{"hidden_size": 224, "intermediate_size": 320, "vocab_size": 8192, "hidden_act": "swiglu", "tie_word_embeddings": false, "parallel_block": false, "init": "trunc", "init_std_o": 0.00437, "init_std_up": 0.0231, "weight_decay": 0.062, "lr_head": 0.00831, "warmup_steps": 382, "batch_tokens": 65536, "dataset": "wikipedia_en"}
MLP neurons of a small language model. Each row is named by its layer, matrix (gate and up: input weights) and neuron, and shows model dimensions 64-127. Each number is 128 + 24 x the weight over its row's rms, rounded and kept within 0 to 255. A neuron's up and down rows have the sign that makes its largest values positive.
After each neuron's rows, "fires on" lists the tokens most often at its 100 highest values on Wikipedia text that the model never trained on.

L6.gate176 [161 101 175 132 153  96 139 117 116 180 135 113 149 100 114 140 117  93 126 141  99 155 127 123 136 156 120 156 118 118 115 131 109 111 178 108 136 138 124 166 115 159 205 151 174 181  86 136 124 166 103 134 122 144 175 108 111 119 108 144 100 158 132 116]
L6.up176 [176 119 141  90 119 155  99 162 100 129 132 116  98  99 141 102  71 127  96 162 134 108  93 103 126 114 147 120 153 150 143 124 128 115 165 128 111 165 167 158 110 123 115 126 156 119 159 133 157 156 116 153  94 164 124 114 158 152 110 130 136 117 106 137]
fires on: ",", " even", " 30"

L2.gate134 [109 137 132 103 155 144 145 169 134 130 134 120 138 140 154 109 131 106 141 109 123 126 133 137 118 157 157 133 142 134 145 125 115 146 107 104  88 121 133 121 136 144 148 127 105 144  92 148 126 156 121 157 113 118 157 109 168  81 176 121 103 133 112 144]
L2.up134 [107 101  96 155 136 112 114  99 123 100  95 177 118  77 143 134 118 114 140 129 143 158 124 166 104 120 148 146 119 102 137  46 116 125 115 133 137 156 102 125  88 136 140 139 102 153  67 142 109  88 134 135 129 114 124 144 126 131 143 128 105 131 113 163]
fires on: " well", " re", " replaced"

L4.gate273 [103 129 164 108 129 107 125 117 138 115 106 158 106 136 100 141 165  98  77 106 121 132 152  94 110 112 129 134 122 156 144 173  68 132 136 130 159 111 115 166 135 158 140 135 147 110 141 135 120 125 118 155 124 108 147 119 127 126 148 148 111 141 117 145]
L4.up273 [128 135 113 146 155  91  85  86 140 175  87 148 108 136 146 133 122 152 134 115 120 124 116 155 101 126 120 112 115 133 182 119 140 147 133 108 103 104 117 140 164  95 149 139 115 124 162 158  74  87 134 132 150 121 127 146 123 143 108 120 102 133 128 162]
fires on: "'", "e", "ing", "den", "h"

L6.gate37 [137 129 132  98 156 166  98 136  95  73 134 149 108  96 155 123  95 164 142 145  24 116 154  96 143 104 121 114 183 146 153 146 126 106 102 139 122 113 104 104 124 102 124 150 112 147 118 129 178  77 133 123 126 162 160 148 146 104 140 126 116 109 134 122]
L6.up37 [129 131  85 127 140 100 150 156 120  70  81 185 122 112  90 161 129 134 149 143 115 123 127 151 138 127 171  97 164 170 164  90 103 131 127 134 149 112  99 159  96 133 177 123 121 115  66 121 107 143 133 139 160 135 152 146 155 100 148 107 126 113 132 143]
fires on: " re", "-", " is", " are", "ort", " into"

L5.gate286 [155 137 145 117 152 152 142 112 112 146 110 118 138 106 146 126 100  77 140 115 130 143  92 135 125 108  87 169 125 133 156 136 144  97 181 125  91 153 133 165 113 161 153 110 138 168 123 123  93 159 130 139 106 148 153 139 125 113 131 117 131 149 120  93]
L5.up286 [147 125 132  85 114  81 106 148 124 105 112 130 118 127 104 114 125 115  67 141 111  77 162  98 153 144 125 103 157 174 105 180 125 135 147 100 131 122 140 113 154 105 134 108 133 135 103 179 169 144 112 137 159 167 123 142 145 155 147 141 119 144 136 160]
fires on: ","

L6.gate151 [ 96 155  98 122  90 145 117 120 156 167 125 142 137 138 110 149 127 115  93 112  90 121 140 133 150 111 138 170 135 125 164 131 144 151 134 142 137 147 124 128 135 149 106 111 110 154  99 155 129 111 114 139 107 157  88 151 180 127 125 139 125 138 112 165]
L6.up151 [124 117 113 132 126 125 124 187 146 104 179 153 176 135 123 107 130 157 113 112 149 143 136 111 148 151 148 107 134 122 139 158 167 117 152 115 115 127 174 152  72 115  82 112 155 118 140 136 145 132 164 141 103 139 105 149 126  91 110 122 131 105 157 119]
fires on: "-", "{"

L5.gate88 [130 142 121 145 139 102  77 126 113 170 130 148 160 156 142 108 170 125 162 118 121 114 123 201 151 139 122 115 101  63  97 109 158 138 145 117 113 127 107 139 120 120 111 146 160 112 194 162 131 139 129 126 129 157 130 134 109 108 134 137 136 126 116 164]
L5.up88 [103 142 119 108 141 125 124 130 110 168 146 138  97 113 157 153  84 128 154 105 137 130 134  69  99 127 151 139 143 128 116  96 125 154 147 158 116 165 110 145 144 149 107 146 187 124 130 172 158 182 130 121 149 180 159 161 115 110 144 126 195 132 102 138]
fires on: ".", " Lok", " state"

L4.gate41 [105 127 121 136 137 115 107 104 153 140 116 108 167 163 155 139 160  91 127 132 114 119 139 173 123 140 114 152 114 144 208 121  78 143 127 140 177 132 135 147 135 131 125  83 118 151 131 124  88 130 123 159 123 160 111 155 163 138 139 118  92 125  90 155]
L4.up41 [128 131  87 151 115 161 124 169 134  82 102 181 121 139 145 105 101 130 164 127 122 103 101  93 108  81 155  86 140 174 146 118 139 128 137 130 123 131 133 113 130 120 127 181 144 124 146 132  98  96 140 137 105 157 137 137 114 147  95 124 113 120 141 140]
fires on: "\"", " —", "-", " –", "ang", " score"

L8.gate261 [146  99 102 141  97 142  81 127 126 104 100  98 156 134 152 170 137 127 145 109 144 159 114 107 117 145 100 155 140 144 144 118 113 136 131 142 107 126 137  70 120 119 128 141 149 163 146  85 141  88 129 118 119 155 145 163 149 120 166 143 151 102  87 130]
L8.up261 [150 129 180 157 136 105  81 112 172 157 110  88 136 145 111 101 125 117 118 117 167 165 133 154 110 141 129 134  86 112 137 139 171 154 142 130 161  77 149 139 183 120  58 134 139  92 146 110 110 113 135 140 122 136 118 158 115 117  87 123 117  85 131 113]
fires on: ":", " as"

L9.gate219 [148  98 162 134 162 111 140 139 127 135 151 141  97 163 155  89 107 156 164 166 116 147 156 138 115 171 136 128 104 111 116 120 108 112 126 114 129 135 123 132  91 121 117 111 169 136 159 143 161 127 101 118 165 136 160 150 124 141 162 179 156 170 132 176]
L9.up219 [141 135 118 118 122 106 168 127  91 116 123 100  81 123 102 156  94 147  99 123 114  57 146 117  89 107 166 109 119 119 108 105 128 135 162 153 140 152 105  71 201 159 168 148 123  91 174 123 100 129 123 130 140 122 141 117  83 163 118 142 167 167 126 124]
fires on: " |", ".", ";", "si", "iz"

L9.gate167 [166  80 148 126 152 203 108  96 120 149  96 135 129 127 166 129 115  91 135 125  88 157  81 142 122 138 120 172 141 125 118 152 105 157 129 114 152 131  96 111  83 138 125 142 129 138 127 136  95 118 134 129  97 129 118 111 136 167 103 130 109 151 134 144]
L9.up167 [108 115 153 112 132  83 132 103 123 123 104 141 125 144 138  91 131 173 141 147 106 137 115  97 168 163 174 117 135 122 107 166  92 154 106 117 150 131 156  94 116 141 112 156 145 120 120 136 142 112  99 136 144 136  97 124 141 122 161 136 137 154 110 135]
fires on: ","

L5.gate170 [144 119 160 147 158  93  69 192 131 108 148 131 158 130  88 127 155 140 147 144 119 138  97 159 137 104 121 153 101 103 144 135 118  93 144 138 177 153 141 116 127 115 121 121 143 129 153 143 121 127  95 176 150 172 113 124  87 107 173 143 117  92 147 121]
L5.up170 [108 155 135 122 134 117 181  86 137 136 141 102 108 137 128 128 137 123 130 141 108 110 128 122 147 100 130  95 111 117 144 132 117 108 100 126 164 109 146 161 126 128  82 119 124 135 112 154 146 129 127 122 138 145 156 115 146 136 151 114 147 164 142 159]
fires on: "-", ".", " at", " Vietnam", "xi", "oc"

L4.gate10 [122 113 151 135 148 120 131 122 127 130 148 150 175 151 164  93 143 105 114 118 151 138 137 138 124 119 129 130 143 143 122 130 111 158 118 135 106  83 156 140  92 169 110 133 109 154 154  97 173 114 112 115  95 115 114 132 150 117  99 152 101 162  61 157]
L4.up10 [123 147 120 110 135 200  99 170 131 166 152 118 140  96 134 154 107 107 105 127 151 140 124 141 108 132  77 155 144  93 111 127 127  93  98 100 127 167 150 123 123 115 114 117 164 144  93 140 155  82 108 153 101 128 135 153 102  64 141 133 143 116 136 115]
fires on: "al", "y", "ry", "ment", "ing", "ge"

L9.gate49 [189 130 178  97 153 106 116 145 149  93 140 103 111 125 133 111 110 116 108 116 107 125 116 150 172 127 160 104 127 133 104 155 105 157 141 153 121 127 150 141 130 123 153 116 128 124 132 157 138 156  97 205 155 138 137 109 122 151 136 136 137 150 107 121]
L9.up49 [143 159 149 112 171 108  89 137 115 123 124 127 102 128 180 123 112 127 146 120 110  98 152  97 128 120 112 107 102 108 140 106 104  85 134 133 133 141 120 119 128 129 144 132 207  91 184 129 134 164 124 157 155 134  95 111 119 130 166 143 167 101 116 158]
fires on: " to", " To", " and", "To", "to", "ation"

L8.gate47 [101 100 104 147  98 153  99 118 131 106 112 111 141 133 148 116 161  89  89 145 164 195 136  97 106 157  33 160 120 178 144 112 102 118  85 154 127 125 147 146 139 166 159 166 139 115 127 124 125  84 141 149 148 130 127 139 130 108 151 122  70  99  98 125]
L8.up47 [141  85 119 127 101 124 121 114 150 113 142  91 119 126  99 127 141 103 130 120 111 157 158 121 122 102 136 121 131 159 152 138 165  98 140 144 149 104 122 151 112 104 118 212 134  77  80 142 116  85 120 120 148 105 105 101 133 111 137 129 104 160 109 144]
fires on: " |", "|", ":", "s", "ing"

L2.gate77 [163 119 161 135 137 146 141 130 113 135 101 155 116 116 149 114  96 122 111 129  93  98  94 117 119 107 106 118 155 143 121 162 119  85 151 107 101 140 128 104 112 147 106 100 110 158 168 127 140 136 103 148 119 146 141 107 149 131 167 147 138 143 115 164]
L2.up77 [105 116 107 146 128  73 143 107 123 120 128 126 134 129 148  73  96 136  99 109  99 140 147  98  85 151 137 149 150 117 125 140  98 126 112  79 148 120 153 115  93 138  89 126 153 148 120 157 132 152 130 137  81 133  76 180 132 151 149 131  85  94  95 127]
fires on: ",", "'", " or", " and"

L9.gate101 [141 126 144 108 164 170 149 183 133 128 121 168 171 156 154 114 153  93 110 110  89 130 114 125 126 132 143 109 124 153 113 142 105 126 129 148 118 126 135 139 122 142 137 134  64 139 136 143 111 132 105 121 165 113 132 143 118 147 128 136 151 177 111 133]
L9.up101 [153 137 162 152  98 175 137 154 106 114 185 126 110 135  95 145 113 155 153 107 113 106 148 154 122 144 136 109 113  78 105 176 128 144 162  85 149 111 117 130  98 113 121 115 103  91 128 147 124 128 130 102  86 128 128 134 138 132  89 117 108 153 153 150]
fires on: "-", " .", "\n", " Wi", "H"

L6.gate220 [166 154 127 108 127 145 150 105 170 131 166  73 109 109 120 134  86 122 118 115 127  96 128 156  47 149 142 142 128 111 105 157 121 128 167 129 112 119 159 159 171 173 114  89 124 131 180 126 147 144 120 166 157 138 145 133 104 147 120 136 129 156  84 133]
L6.up220 [126 159 130 114 160 107 107 162 154  99 147 120 129 117  93 128 154 142 134 134  94 128  99 111  95 142 124 159 139 148 151 145 103  80 146  74 124 154 150 136 131 128 121  81  82 119 152 137 154 154 107 146 113 122 111 140 133 125 140 128 175 151  65 158]
fires on: " to", "–", " –", " and", " or"

L5.gate255 [142 159 164 105  99 139 136 106 150 125 158 125  99 119 118 127 170 106  90 155  96 120 116 112 145 114  90  94 131 131 148 130 132 157 117 153 115 153 101 134 114 165 135 157 155 158 110 108 101 145 113 149  78 152 133 175 103  91 133 144 113 150 114 133]
L5.up255 [ 90 116 114 140  66 152 132  92 121 107 181 152 112 126 146  87 116 161 152 141 150  89 119 107 122 122 123 129 127 135 100 112 142 107  86 144 126 110 168 100 118 128 150 158 132 135 118 127 152 141 133 102 123 126 142 147  95 151  72 132  90 152 119 151]
fires on: " m", " there", ",", " |", "l", "di"

L9.gate125 [133  94 135 131 100 110 129 129  89 111 131 108 143  61 154  76 111 159 107 160 144 117 123 113 139 131 114 144 122 112  99 167 121 157 112 100 139 122 168 111 110 205 115 107 157 138 129 165 120 160  92 143  85 180 138 104 124 119 128 156  68 122 107 144]
L9.up125 [109 126 135 136  97 115 120 121 135 145 147 119 113  67 162  89  83 168 125 153 135  81 144 128 145 127 115 121 141 101  78 143 142 137 118 106 174 129 133 106  78 150 139 142 155 124 153 137  94 146 130 125 126 179 137 134 117 151  82 120 110 109 118 150]
fires on: ","

L6.gate182 [101 137 127  99  97 168 133 130 156 115 156 128 134 111 108 144 163  93 139 160  84 142 144 106 132 148 112 111 117 152 157 120 142 144 129 132 149 119 139 113 139 119 141  82 155 117 125 146 126  99 110 109 118 155 136 128 160 105 146 139  80 136  73 112]
L6.up182 [124 162 163 120 127 126 142 142 115 132 105 143 120 128 149 157 109 154 122  90 159 130 136  77 189 118 132 116 116 150  88 148 144 142 163 132  92 108 155 151 136 123 109 154 120 123 143 148 127 172 110 150  99 134  95 136 103  94 141 141 132  61 134 150]
fires on: "-"